Part of a small language model's weights.
Architecture: RMSNorm before each block, rotary positions, no biases in attention or MLP, untied embeddings.
MLP neurons of a small language model. Each row is named by its layer, matrix (down: output weights) and neuron, and shows model dimensions 213-404. Each number is 500 + 25 x the weight over its row's rms, rounded and kept within 0 to 999. Numbers have three digits each. A neuron's up and down rows have the sign that makes its largest values positive.
A block is one neuron, or neurons of one layer that tend to fire together. After each block is what it responds to, as a language model described it from the Wikipedia text at the highest values.

L3.down65:486532511499540441516512474503521536497491524503497488514506473503531498546535500522509457481476452477503490475508473513533482505479535496517467479499536501447483519515477491525452488567497516500516453512538501538457508488495485505545521479487510501488497516509507471502479499464507499475495469497474497509497470541453525507477467495477493465505477544505541488496506507518530488482526501481471557546538568517514506484488519499471469507493514518450483471531537500527486511535456514515523522442520488479519527497544526480540521517471484537472499503486509493499535475496432474463
L3.down284:466548475565568510493526489436510535512488507526523520473495510482511513494524477508501443493452497533475490529516498504473490510473511464550492455496532467500525499505488508510510488520479460525522496508495489541516490521455520492479543515498486536494493481500515514480459510459489542465516505537439518457515481493477484510516478488500467484478493518539491519491502495477481520497473486507449493480464515488532489465456483481467483512499462537493499489513517453492477499492501490501518481497503513473502456488502520460494564484485474511478501514516457519482490515519469501536
L3.down384:524509534517504469483510477460521542560559495474541493483477478458470506524525510551477467529531482504447499540525490470494489542528514509526463484502489500503511502525492513526487487491470507513500530499488528498539509494494491509505503553465519499524531491521470539526486509514498504506494480496469517499526522504516466522458479482465500498467499513481453561492520567475510499500516521509537485492506539451503472532589492438527503518537487502489546514527489454505502503491525455514489476486528509467457491491459522540544518527457561520473502484489515537532516483491495494492
L3.down708:501525517522509526508522471513562475508521513545496489476553513554500438493519524529481482503520519488544447498506507494455479455475526520477476468497464493498522513470497496524488511492499527540504483547467506483511472512501478462488480486540459497509498510471480508499455454457452472530499486460496508476466515511476488506482482533508496500507508497528496511502471494462502487519535497472511531478497509542462463499511536485563522527494495510522462537513492496532508500482538512476505499526521487527471509567496488497537454530503509494451469466495501518500503501508489541503
Word-start fragment pieces. Short vowel-led fragments that start a longer split word, often names or list and table entries, e.g. Al(auddin), Im-el-da, al(ight); also some LaTeX backslashes.

L9.down495:497536510478526484488565514553485497549510493500463488492470516510508508503544525471530496461480498499491477450498502516471471487530485517457509467498478535519519519525494505497457499535466447487478519544524473511507488509514503507467491473535512456505462481504506514460477505506456520517530488524507505535457483517503502515517474536473531488503531487495496539463497500468539514489549473442515535523468504502541502468528509514521545498522494487435526513511503508480535497491524519505479486510533495502493434462504485499465501521486499533508529449514510513504517499526551491507
Word-start fragments. Opening piece of a word split into subword tokens, such as heter(oaromatic), mel(ted), Phil or Sil(enced), plus frequent is/was/are.

L4.down92:533555537501505472497504519486487503517482511520449493495519483504538483502512457475487499514505518505453531522509527515535512474501510488487543489508472531510497494530519553493498504478487494516531483495536450481549493510480517499480520502503530493522478534527491467497500538498535531484502498545510467473477501532482538539491512468483495465499487495497500515515491492466499474489484497486493513443510514529486481496469519533521453473494462491506519543502492475477478473557510530507528513488506475518476491481480513548536444469480536500519450488494488489545511496507510550527
L4.down309:508520483499550539484534517473487507527506503460492518515451528487479489511491483521509526501506521504510452495508506501502481515489492503469460486499475531501544530465518496488519550445470511514508519479497503530468510498490512555517501469485513472496476533504508542531522502486508508503484517473507475491464540484488445488457537504481495490519500511500480570513482521526498464478463507514511510499469507529525461491518488466506518531484460487484493546536480533484471449501487502534521528490522509498482513537482499489527479505467533470509519437480550491544501536503510516486
L4.down518:495496482534547532511541524467527458493533505499498503527529496499520512473522476478490489530463549513484492479524486510476558467545478493529476522516481487490499531442505540537491516512482457529498477459508451498502469507459508476476546438466452489505544482527501512542473489490527485508474462506505454510501468486506469481537574485522490502520489528508528470504504515531519481499494502497514514505495476508529479535533526491507494515528491528495495512469505462468481506519522476542498514517520473456498518490562528538512519514527476485487480492497536532531479453476501519513
L4.down1086:502470535507489499514455517511501491473523463488502515479550528498518510486516507495502517507488495485463484504502517500526492517495485548478442458488483481490507515522502506496505493487465498507493455490493487460520524501467500488505499520497529514502475511461519505456530496466515501499502495525493531522472474534493518494530515500482531493480515510472466498531476508476489514503515496518483531473510504501501451511479498501485491518494522534483533479572511523493530526557523514551448507466523517492529556502543537450466495512508495528490520498561519505507515497502477553476
Multiword preposition endings. Final word of multiword prepositions and connectives that introduce a noun phrase, e.g. in addition to, along with, besides, due to, because of.

L4.down103:488535468495511538506508489485505496512516496494522494475551500482525481464485494466476528509489487530529522465506508507479472485495516492526500469493498534479491503522482469493513526493465477504474503527502516525501481534502478494534508486497517466510467459489518529542504525489535474557464460555509468563484519459481457558509468524516508457511495461510516548525505513516469501481505512520485523531513519489489499507529519474473483491485489506472452469515521457467530458516511469505481490535459484483539494510513559517488528515414497491541494512560490497526515471443478479508
L4.down302:479541490496502500500488482504504456508451524500472499471541466524491550483523497460448535509501496458514518496453554536502490496506476492525526478473494470501434506502502500509546505501463490462464509524540520482484518513523479542485509535529497544470477492520494495474510494532500498543525521507534519490494497468491478506512512502483465506477507484528544440502479506552458514487546510434529496490504479503501514497506488494479483470490497474516485468486487517541517541543486481489521515491517513542508487475544552538483490461487506503486489520506509556502532544475505462479
L4.down523:470472477527505535473528458496489439459515478532502501449483515457534510490490504500501518479481544498476485474508490554499528480550502506519481511523548485483524492508503467510501525486458487502511506549501541474524521494489494468524550517550478528473482483547488519486501503498495465514482499465492493505491512502524517487453530492486482486505538522511514479513499502525463511478522515533513445488522455447506492496512495483532495511514524487462533499497520544526505508485517490491509536538470526496523489449549462508533477501450525495557519475503494482472493528493541495559
L4.down874:510422526486527539505532489502532512486548457482520507494528516511504509484516508496523533451502510520527514507546510522535532489524476507519529479522495486508507493460502529520478487496480493519483491491497535489506487511481489497457480476444497477487510537508471445520458468515478460512515557490510499490489528525507530496457476554525528516509483510526457525492505517513506516507524556493488520506503441431508485520550473501536511511518516473563464492490535500460533492521525520479453548509471502486516501477521521499480541501547476505512498479491491490467489505530518537509
Collective-noun "of". Mostly "of" after group or quantity nouns (a group of, a squadron of, a pair of); also "a" after is/was in opening definitions, and closing === of headings.

L3.down206:480456529508510541474492465517512491565463520468482486511508494509475469543487497531504537524506483490477468485471501491552517480471511469470501529479524522510519512529482488497478497488525498512502503509526494516501517530499509489509449526515501474528508495475508493505538518508486493506528492550506465546471516557474467512521489474518458520491493546490479539473508545485536467486474465489440507529469463491492474480526506464516482489497514513476481506511445500509486547507518482504535523506524518527490539411469526487503512459487513504510474475513470516508488487487474485490
L3.down948:535559488481512502496518479522467469490504465504480509468498519499510481482535460507464539475484518504468504468497514510527508509503515562519526495501524494502489488531496524520489521518464486507517480507458497484497497492472465510527506466464540486523539504525513476460494538520505460532483534493531466489480482518492474510513494466509498523502478481480547448488492483519494516492490492481496493506479549456505494520522512503483506489449548492499497463464487467461503480542507466517486559545504565486502482467519493465528541461453508511509535524514471516512574469451448490507
L3.down962:505526469482500490496537502454489515532513476537496513468517521470548511489520472526524534534504527516497507526525563477485506506548505518515509497500521499488535487510457486495483460541504485513500513531510484483510522502475486539549483495517475474500491499494491483457518512521480521469511462479480497488499505519465505534488442510504443534471500528562500499532531486477490496488506520443532523498525537433481489524525491491471552514530504464515509519577510472496523440498501490460508475523519494492472485496520499495475492497467509518455460514477513521494524465508504468499
L3.down1192:519526478479530529502451530512465542479477491467547541471535485547487487511471460519489502483516553495511516516492476539488431469506519497511493532499495479545514480534470540471493518528510488495431506514496504484529539534513518504473467493469479514495523528493504502459507516438471470526493512506536474516468475525502486480500495513492476495469483531518549486497480498488479485504499507503510513498488513511493510501498480520530486508461533495491499471492502512496483511535483510489468546517459464507522461483484487521475494511478489597496486503514512517513517481472512503539
Determiners opening descriptive phrases. Articles a, an, the that begin an appositive or predicate description, as in "the Paradise Fund, a nonprofit", "is an American", "Secretary of the".

L9.down940:477498512516515513510528466499498444548473564458490493478504486465509483537441508506527491480467480483559502468526501520487543509441528533478510511462463481524506438468498511502477489517534528533507480484455533459498514495461522465542519487504511497527503474493492519508470465520529490441510502459517485508514500447511484537483508546475514499498480483480524511478472463507475481502507514484525488497500470499505537483497491486531496497534488539500523476477473492464509486479494537484470503490484543464452552481529494459481542524524473521502514510504511471535487443504544481489
Time and place prepositions. Prepositions opening time or place phrases, mostly "on" and "upon" before dates or events, e.g., "On 1 January", "upon his return", "on hills"; weaker on "after", "the", "they".

L3.down121:483534474501492507483451540524470516503516515491502522482523500490478486481497494551472496505519492501460498496488521480457492501489510478494506504527513498523505480529484520489487518527467536527464493516513485532493493476464506508462496514514494528533520529463491528480465506466500506508499590518440477441490479494527511493486501511490500522489522552478533486508510473469510449555458517463510488537509493535501500523496527540456495464501480501525531498494510522490517489496489484525498512496502486485506507509524517521448551516475519515528481492494492537474511493486473461552
L3.down511:467538556456437520464483435477521563505547497478474527573519534479536513477518538491498534484505487459470523470532523478475503488488469469497525498493488483467502477495536494487531507472505519506481570479479490584496480482499508503494474490487522491499544539509533496505519459491512502483498500461537522534452534490502473515478467490504489505547490511486505497459509476498506501502500518501493490458503503428526475529524470474499516509483477525490515483497517555522503501476471492509535515491507499529490459523505484519517472492485486542496502527483484486518485455525548466496
L3.down767:502473479520468538531524495508489461489521499510462515509524472534488587540462511513517494506506496505503552499461454491492467517513508473491522515545521503525510450485520535479442541532427494489445502473485516485567498520521524529487479497492515523509474475527510521492495480504490485468534454463486478534443483512483520536465505477510534505529504512514493532509499492454479484521505515532502524503510470453503484502494518521505522511447484518485499506466515451540481537502533521511474524473442525513503525504486489462478479471486496508473496474570512498509454473451533469491
L3.down1129:528507535472512479525506510480462516517486507444467513483468436489516532536492483553527483498523503455483538480497525502478517495541507513495461529463446530513488548498486548506482490494496501512509518480485426493504492502485497502496461542510512485527471493484500477438455521523502475498499504482499506533493489475480483509508515508476492441449555503582528512495491464510482476498490486500495530510531524502504475511523530521494526469484491485525490529488527506505488568536487507543509487491515529560511553486496458539504489499499456499482468452499459489522533496480550476496
Word after "on". Fires mainly on "the" right after "on" (on the way, on the basis, on the future), and on prepositions at/on; also "is"/"was" after "There".

L9.down601:534520499515508512505529520518525480507463555510508519539499522455515509505475490510472455493501481515506507512473540508482515508534506525477505516545473487512510463504526479548500437529487492498484476478520492464499504520499493522500519450513531482467468498546456446513494487502479493479487498507465502560529467502480477485524470538510514509458498556458487488482552447506490492470492481535538497492494539501461495439464521505495489510516465470509475467495507497530505488477521499485518554496512507534538516527473490504425498507529504516496472490492501488482469520486502504540
Table cells and name starts. Pipe separators after a number or header cell in Wikipedia stats tables (e.g. 57 |, Team 1 |), plus first words of fixed names like Division, Chapter, College.

L4.down18:470481483511492471482544495484499473495461510527497495485525521495481485521536502506504507544492463458502537495536509463489484518496534479483524489500458503468460551498457458482488479503486493518497521478466480469498486506522486492516494467486493494509529515479475511442468514515498488483493512462481497499490523502444467474514486497511497524492518528522495484497501509505528506519499554456490501537509482513477487517530493512486472501539508493464510525503487514530548498464506566476513547555533476488484474537506473475497495503498527482473472533469513506551494521510519476501
L4.down227:507464496521522545488520495503522523508517489521457501555525567461499505496523501520516509527503513483499509476492513514495476463479478522535578468463501516537497531525525491515490507451502513504495480540481501521498472538479516523477489487500516486500505501464487433454474477481498486515459509557513491498490494516515479506565531480537542498481497499500542474546483516558502546504552527481485487501520493535472510516504484488483464526471513497498509499526513506492518509521512494460500466531526489553493496515494507466525514529544454480462493519498541451513514508513535518484
L4.down991:447485511481486516497496454505490543488533503535473485475479481469501498485498495469488506478497480529506501506482506494486492491491484501495479490556473500520431490499494495482466471475464513467501487524490488564506442502482532464497452491482475511534493481500477474523521485521533514507521475445511500489522506477493541567493508474546497515519431499498532452535472496504494480495486455478495470463497532514535536449525464496485478503536461526484514492498456515521449509497483467497536494448501547486525500515484493458499511511495522494508481436520448511545512524506509463503
L4.down1167:505492472507489472500528503520508466471496519512549485491450543472500483500504482508499492490506519490523530519520510498514495476469493506500486494490473536483477496512475544519495504511483485514524545459505539490530498479524506532456528492519513504493501480483473516482489540426484477502509483472458511502511483449470488501483488495503566508481527501487485520501483457518530520491504442516512553456501506502524488518531525523540477514495476473511487494511507456496520509493481524489489522474535514517455510488521505498483456481486477486544507511423490459485522515508506497489
Early word-piece fragments. Second or third word-piece of a word split into pieces, often after a capital letter, in names and rare words, such as U-ro-š, M-ad-aket, T-oy-town.

L3.down263:526475466492498503533477475515475492496474517517509464466535492516546489475504498493494498466482465478511535467498517511526510457491526505524544499479486506525484452485457483508488436492507506512513524513487469495542485493507460496586546497497468531501494514531505484550497549502473457475486505498473491510517490491494519537511461500472481455506511481486561463488524494470501535524525502517495520472530541472507436504471453536496480480541487508469518487481474473520485472468508515478496501521449530526477463492556478530509488449520510530462528514470499526512476504490473447546
L3.down450:480469548479491523504522463518568482497534530523493518489467486485533496517510463499511510499501485478481485501497488468510491512472514531503497475508470495500497565507476494486513498511482496502491493491556487561500512502477471505505490487510464502503536496499462462462469544515466499474489482491507526512468459445487445487490449509450541516504500489540492531482510520541493535529511490455492484516520511483493470453498467507491450475471540473478491460550499493505476467463506491478472512489486435531462487538533492472454535473496489537480484448544509472485529497535526495494
L3.down975:482482540488476491487491498490506512498491492471525494530503463469529510520526460514469494488542508491497490470484494511477532535527541487445515543498498502492512513504537525572494482493491477536479479503538507505511471501514484521484479523487519502474509452499497531470533512485514489476473539501512474519569495504507480495516509502500497526522468516448525476485455461514492463509546517510505510498441504489456510520516481490494469487501467527520517494484497471492465538506531530506460527478488498490515470496442466517482515498558515495524525466495501474491534504456464486519
L3.down1206:469490489484480486511466525514487486489490514525486502474546488464520522508537432519488498495471525500540477482521498521482506509531502517482488495519495499469475483524459510500517488481525488469502508419522455509493498517465546486480526464478493533501471473474510502501536502459515506465504512492521549542491507484500517514493472483510471470520549530518502495474512465496469453501479496485515517496568459463472523535520551521527511490494516533438513449492524503525551499463490509491505482513514534537498440517506467519504499513520518533515488505498463498491484522476459454510
Early name fragments. Early word pieces inside proper names or words split into several tokens, often right after a capital letter, e.g. M-al-aysia, Lad-isl-aus, Ch-ic-ago, Penn-ington.

L9.down136:483447453538533471484517491507542508523492492527523476504481506510520491511473497473503505499532489501494541505460555491509476457530452505522478508499501506479512535486522437491535513471532543568506516468506492568527452484512492475486471460490460514538533489488490546500522538486503515521492479538490496484462535464507506471512503461494506523511477480499484489485478514529529504497491514527470497520494506551493483574479492529489484477492490486472499501501534480482517492473447521550485542486495457548516543485497515467482531479514490474497513468506515512489518527496453449494
Clause-boundary connectives. Tokens that close an introductory phrase or link to a new clause in expository prose, such as semicolons, colons, with, while, However, In 2011.

L4.down171:546483523494510486452453465533532489565476502501468534524480512444489528496534467507525494523504479534482549519502487468500476514533531524477492493492505473494497517522488504524500500539463561487488526498523494503459461463519505484531494518516511482524554485492525464470537485482506490512483487539467478506469524495548568541534497520507501542505478463479472532507531479489488519563451504478512449510497491488521544470528511459527511527531467523512491472482528513502523491519493482496515507559536536474485482514481452474529466547514525496527511473495487462441534486469507500538
L4.down231:507483472493459498500524473464502501518500484525484462453489486501504522515479486501433502499500498476498507510509506545481520513546475542509476523524490484518460486479484490511517502469434507520456524510498505447460517492463517500481530475482508470478518484476580483494539457491509503487518467506500487490489478506481527534483506503503498530511497487474472476499504477471457526455490516497545506457517511522527462459506504475478519515462499540512527469507508510520503528510493541512518465499530525485502510516499526454504460484480524515473480492534530477521561512477464471499
L4.down311:519511517492505515543515510490510456556489502509445486447496482534470488465529518542467493514496481476458520523497558524511488532496468485498537546466546489520513503451480511501529501517507496497506533486491518488486505450515494463513510478493505506495508452477480484489501504466531532475499528493488447493531507520472494520503529536490501523524499537483498540514482480501512508485493501527497544486469484452511463490532486499500521499464454524470504492518495477511498513514472527499480519506492563502506510478501517501527507524445567509523551498495519470488519492483506514475
L4.down1062:525529491461445506445528519494492470536523525470503503517498466512508542501508500499491510519508504521450522525523521487465514496507460510498491451485492471465485475522508504487480492489527475470474519513476490472525465495464491538499528527465446474474489476503494445543483501498470508479454502511485438502535476511505553513505537527541514485478491505526499470493522489493548500495531477478540463514527526479467499521504474506482474493518485474469512479553511510463484508510497461500518472479524515510472519508532499496489480512521506525448512513501464488501480536485465531514
Mid-word "el"/"on" pieces. Subword fragments, mostly "el" or "on", right after a word's first letters, as in D-el-ighted, C-on-flict, R-el-igion, in-el-igible, often in headings and table names; occasionally whole words (taken, found).

L3.down89:478516484480483503486460514520527512482459451501501493517487487498497481560481519467462468525509507498514509483492501475542501507504474502519505535460525469482481462517549520481529519466474509505521506491481518495498465431515445474524540523520517480521469449462508489506455500501442493501509515484490490449517537521468471463468520472493496504488500559478478510485501498545488526469543442494509504498505522492495484485536507527467472478511541540466462514527524501547496496526470529514472490494535500519513512469474491481528526463465507490489495528479493472507498484476500512476
L3.down660:467514498462536478513511491488445527493487495465522498514509507508492481515491502460488473482535515474490494509482479471457532495490515463513480481491513464468505532552483491519503479472477491514455465463472539533463524521501471511517522549523493505470491515514506481535522522504492480407479498517534503507518553492470472486514498514489472523480522456533520552481524517538534489487499481517513484492501476482471513488507500498543500492526529504516484456533529495515511521477504506506471536454551504524473464543498534520528500491476479518504472501517495516541509511506495472474
L3.down1011:495510514485537477545475527496492518471474500468492502499461496530496504500500523546498501529525511533527534508495497532481484488468484514494479485477487475528499533443485523488484517541513491490509485506504491466513537480507485499508468464473498503528509504459474485524430485482439510581491486513537540491486515458509486472500456559511487524500488496463508502517518496517508489488502490485524482487520477515494504523514528523441493505546508506516493487483506494496476519464529499492493498515477489505515508510534478524510510497485528492480459484509475543502517465519579489511
L3.down1197:503463545499487466489531456517520479474477490550492539455512537478537512499458532485520487487496518483509493460488488485493481483446505451455480509551461508500464470501552517477502489483553530510471463472530472543533488476510518596533573479494490510515499493486521497499424531510477516549444511480472477502489503462528522522506453489493519499501522475502520527507474475494518447482517479516537497469494492526469506465471520506529516487501504460477502536479492534510470484473440513500505485464483527464495479456527518474540488444493492529537502501513541511486489488456540464442
Verb-governed prepositions. Prepositions or particles completing a verb of joining, transfer or departure, as in merged with, returned to, taken over by, withdrawal from; also semicolons and pipes in tables.

L4.down332:481519484527458538465456460517486480473510480514504481519471525486487524443513473478513540533521555463520494514516523482478485478490498482475484554499488503454497518491489506493486494502481520537495483488489504510548466516493490511532515531499488476522479515506431492491527510501539497538524516492480502453482489501475541519545501517455466481493530453528526424515491514500488517509505519498497492535526495489531486500497501470465483506480516494498511514469477461509454490537482507520509490478494524513507470473506498505543520502502505500509537494484533463491499515483504451526
L4.down587:506520492529498492486491490504477477470513477492482482478455513488516475500486505454488505504553450528483559449499514494544513495531550492526483492501507479485572474474475508503474514501528518479504482467496510497571484508507478469508470518487472508472486546503551529455483494522502480525485489542479464463516517515526503472493511463524497491495498523473506497492520502493493496519514508504503530529482497496501496519494519485488485500494481456505499472502489516506472505482523501520473473486495474513503525510525465480496509497454516454506497492491521489453526532515442477528
L4.down797:486524470478495550482457515522506499480458515494484493473537489552495513505480485502487511509498483495470545513524508497544472489497534474499468498539536483494505443483534523512497490482512525495510530518520537509502519527468472496504496515475512489473483472483511516511532470537479484466519466475439478492506488512466467554527526483493490482490527503528527488491442504466534497541479477541493493471498479520495477489483527464503501528536490495516491494495512483499488560537470471513505457509500507507480485512509505505544508520499502517508446487508490540488499496519508516510
L4.down838:521479483497476475461492491480487491518510564489508478549509508502488478461552507511508475515493495563478554530512464488480503483494501508507470519474460458558498491491511534507536540488455495495511509485463484483521467495498509533492494483468533542504554497506503505478487480441517510515480511491476494508440500506497558431476541493507512511510509509547542493558477470519469495534505500477484524513472565509523488532524495526498559516461491472479481489489503530495511508533512461506510541540544479485487490518512508463526531470478487483516445503437495472500520530555528458517
Preposition after set phrases. Prepositions completing a fixed frame, like "number of", "released on", "single from", "ends at", plus some mid-word pieces of rare words.

L3.down359:533487470556499505515507507465512485484458462496547501479456526476477482472499470473494494497544496458479504527456511526494487508508533509490468490500471490474535521532523483526498532509517500536503527479501501464508491489491447500499579467508479508482517484510515505498530471506520492488463508528545507495557462504453502549515513502540486500536488453514462501521512476455493533537448491465511456503511460472483486515516443508523510489492509506517568505522496465499487416526491497486472505526506526565519442514497506518525453464496567484483495543521471483516528470491553527499
L3.down569:501513542482479536561490500501573544508510475525462462493473530479535526477528478488518485470481540494521494529513512503476497528443498497488559515513479490507503532513495510507512451488532499467477527494534484456493517483462498468497504524497484576504511496492501502502524473498546522502501494484515531518463484500496561504502535483527481492495469488456548562463548489547518521479506538466473507488497536484502501527471474563486491467476534529486514494499541530526476476519508497499481479507495447482455554515521537483457493499454505493490501522499472499491479494491512499500
L3.down819:504544543483461491521473495499575486522493504487464490491506525496495476487487490506505531447503487466502529544531482483506514519503471519462480489485537477469558491502476493494515503511510496549486528467493498486515491505496487504499491532490485500489496524491551549435543504491533502528514509509448494498509497517497533470529526518485479496479476495488522503499541500455502479526458507490512529482508515535509524476499487505499521515504485498516477511455482507522489477522534484490480454521504543476495507473486508493543461471510527481491504489473487526485495449544514539490
L3.down855:529521496519498497519507480495500503498484481503508478500466501490506471541476518478518492503491504528510489525522489479533527507481509513488526523506512483508509504516466483466520556512518538531474458547481462475503522493454493503480502503559483450484497514510515516499516503506509492544493500498464463511461495451533503523495508530468489452485504493452501494507515469533470512489502545512466502480462486543516477530504472520462502530521520529471484530500476502480500539497496486471554506444487443460537477506531500461462466509490489483496478522511515528479487522519465487489
Acronym-final letter pieces. Capital-letter word pieces that end or continue an all-caps acronym or code, such as PROMUSICAE, STRING, FIAT, GOES, CCP, RNZAF, often in tables or lists.

L4.down200:449489521519527524490501538474504497491522493500507489455493484490469472509520467519493495491519495473521477536508525572523517479482455517514504563514462467468511509549513522469475497449497537534471481503547545488521466554549520471511498506499504519493475539520553469484475466481489540531508494501482510522517525567512547479507491493483474517545507519489497515554511465518537483482472431507520506480511509490494447498500519526473504466476492435462482513512507510482493499480446482523444494545521515558478514489534515499513481527488507482511507449535491463477507482507493513475
L4.down596:509542518510563491475504535469516500476497487523486499534502480479507479475518482468499487454509460457511527490496539467529521506518477519534509524535488441503500503539504482479503512487472495492493526501533477489500448566530485500528504525480445494488565476461519486508510502493520471511516513519496491486485500494508489469521468549507474540493495466491524514472491492508461525478514515505472472476501502491520492558508497554492500512475509514500536506502457488493499510498465520425527458542523514510519464511458508508523492487535516484532536481472489459511492521479506505486
L4.down605:444530483538500498502489505470486470514555510447477492514521460485522463517465503482468488499540516465488519498522489445507504489483495511528537500511534498497521533504501492463461538557512498546505505508475491505471518500489528501505490502511457467477518482463489466528542469513482485500518524508513472502532480527476503498483479512498531510499542467508534511510511575538520485516481426542493512571456498489466498490480499447524497498494476478535497516486520481509503537492504478504486507461480486485476516494512521507468507520516498467518447529486495555529528482517482524517
L4.down899:492483493516489525429485484459538466479525517469527515512541553495481517500481440492483528497510537518492546467530507531464476504509507506543519493511505460470500508512477543487505472494496510505467507500535477536496491467510471538513528509539486474537494519519455531530493513502494512504514538491505522546525485557499494488519470505478510493505527506501496510497484451513529459484518504503506534463509524473500497487490479527481493505528471468462513478506494454522527510491502506481503468467504476507503480491490505502451482484477467543507515480544508509481476511495508523455
Acronym-internal letters. Second or middle letters of capitalized acronyms and abbreviations, such as the C in CCBL or the D in EDES, plus possessive 's after organization names.

L4.down299:474511460570455498509521477503484508544498483474524484473530536504476514494459505494529516498514536505489488460528498542495549514473543484515569509519533454517468497484477493494509464478505524507490495496472483521476494487480460514481506542493511461525504520486508497506531506492495544468516504547488481491471516494469477516482474544491492502517482504525463486461481568511500483503508512490461592507458483498518505498538507491522503534545494497563522507515489486508496472510455457507460456553546528465512489565487516477479494475498510478523489506469469468506548523529508435480
L4.down320:498478487473496538520534555474530518469508517500526487535522532483476495513543482449508479439518473490529497490473504528505489490503532465496503543521474519520484523465535495519486471463451534516494546473521490492494451515495486521474531500505490521494493479537507511501526439493550508533490502501481534488504477525495512527454526516494441481519529507495476495509560468522534534472522489527488545469524521488509489528471510521485478512461432505531505501481512519463487470479510535504465504547478478531506492487478477493522532528472479541492494485509517464481520525527502484510
L4.down641:484518427535477433494472517514523553509490461529515480545476494487470507452480528483502513517507535478517539494484513519503475495540493514477526495461511484464516524499465488552519495454461501535478455509508549479524521492550482505526507499534579502504510481495464483512462537509515540493519455501468505480522510494467497512483496490526514519537482515454473521517533502523524541491510487505499527482508498495517499482450533523487471501492470500523520563551531482529495462519472526523452472481504493459482487500480530478440536512510519480546505514469487514493528471519530496493
L4.down1075:498462490548524525484550509482485526518534508510510531462499467500472488473451490537493473480517478521519540510489460473513484516471511505513511517489476529518490495495493482497505494480519478496539473523496509528477505472500501476465451520485508515493492508501550486510492499455504522461507502474445511489426530492458490505486532485443533530560451481476491507537494463509440508539521518517522518525489519535493506485491493547512534503521509514494458465495519524494522499491523474485459492529510532495492472499515487514507511477508474469511493469523506513495548505509538520473
Stats table separators. Pipe separators after a number in sports statistics tables (league standings, career stats), e.g. "| 14 |"; also "with" introducing an accompanying clause.

L9.down1031:507527507483488502512489489461469521474484497521498506471519476522496507486490460519501528478505506538522459510488533533478471477510468501543491508532557514498515531450466515489511536473474492547470447500484495496543498510529526459485502512524525489504519507466497512478491523477490502488491503530484472468472515532455528462508523503508464482467506497499546502483501551503508511486506516481519507514526473529483442522460521508513509519491500485482513520511581458447509483492494474507505482521515490459539538498478517487458498521493529479506519423493494498474522531505461493526
Definitional "is a" article. Articles and words that begin a definition of a just-named subject, mostly "a" after "is/was" or a comma appositive: "Trail is a", "Star, a newspaper", "one of".

L3.down494:512484460475505534479536521502516487516478522490504553511479496485523465534502494490482488461445509516467523493496466490459492542514461530502524484536490512553470519482495465490507473492525463519495504505463487595458519541515463500501489504535466497523498466534472514506499503477540451493503442513513481476476483476505489498506460515458466501479482524479496474525512519460490540476483492468538492502504510541487513496448465559504501493462479458467494506502534498502514503527417509519505497456469517488495498488507457515506532499487523508544524497526509530523490516507520487493
L3.down762:491474539472525533505517484489471516566498525487551524506520502490508472500510522498512521474449514500511466492481500478496501536489527489511471451490498516489499530485530499481481557535500521455468490479507551530502515523517524492507521517537540536475469517480491481503568550528508507453521486469504492477464508533471518533478484538518495486501510496517487480493517498483503485465500505541471472462488498470484474490508495490480531504498516498481541472498503503509520508445484483490499513494481496470512501500503498478526499498484505450482498543510475527488502544450497482523
L3.down846:466510522562486495459494493478498503480534514521537454504520527513523487514519486489506509540505498545471523513482489471527473526529550476457530523480499511538512487503543491484548478477487466512530500480465502500497503486509486519491491545488514521525497501519507472488506506531514515527506504495505531512511480480519485516485494488493485493498459507511500543521495475526470468496468520508563544476500493488560517472551491521525519491519504477493528511543534480521488544487464503500525515495530486517453502500515487512532532510461499518470565502510476511519519512533500511504
L3.down1171:528495529483456495523471513469457511521522504495504553436502576486482515506497477497490461507546508457524482488524483543480480542488522479489483507509563506527480492459529467516470488495542502549505498494466485466489487485463524491520559509490503481522500479449493495493439482486538521432512509453514489527479486478500507484511485505483531500533510540476560516532513494500518507534510471504508519517541494502514467496493466495463524504504465456521479493472495511490530468481495498523489477476496531515503474505470499464502521501531506551513567542519547505483476487489470476481
Table pipes and word-piece starts. Two groups: pipe separators after numbers in sports-stat tables (82 | 0 | 8), and early word pieces like ob in Robbed, cobalt, bobbin, or -b in non-black.

L9.down1059:472507514511502558542501509455530541512492506497521518525500468511517505507489504565497520474493516458513484518540485513501514474512508526529468526551496518491519469550478529467473514529500526503493485497570530489539491503487523499541538516476510496521514483508518478517461566555501452501525512476538483509486470514486518463498515527476492471522494485526520514494480492546498526451500485473486486537453512513514520560499526530517517489517503486478517516513487478497481485515465523517498467484459498501512448510480480505471481529535487511513458483509508537484494501533485528474
Mid-word name fragments. Inner pieces of proper names, titles and foreign words, often in wiki tables, such as FI'AT', 4MIN'UT'ES, Nen'odd'antana, UnRE'AL'.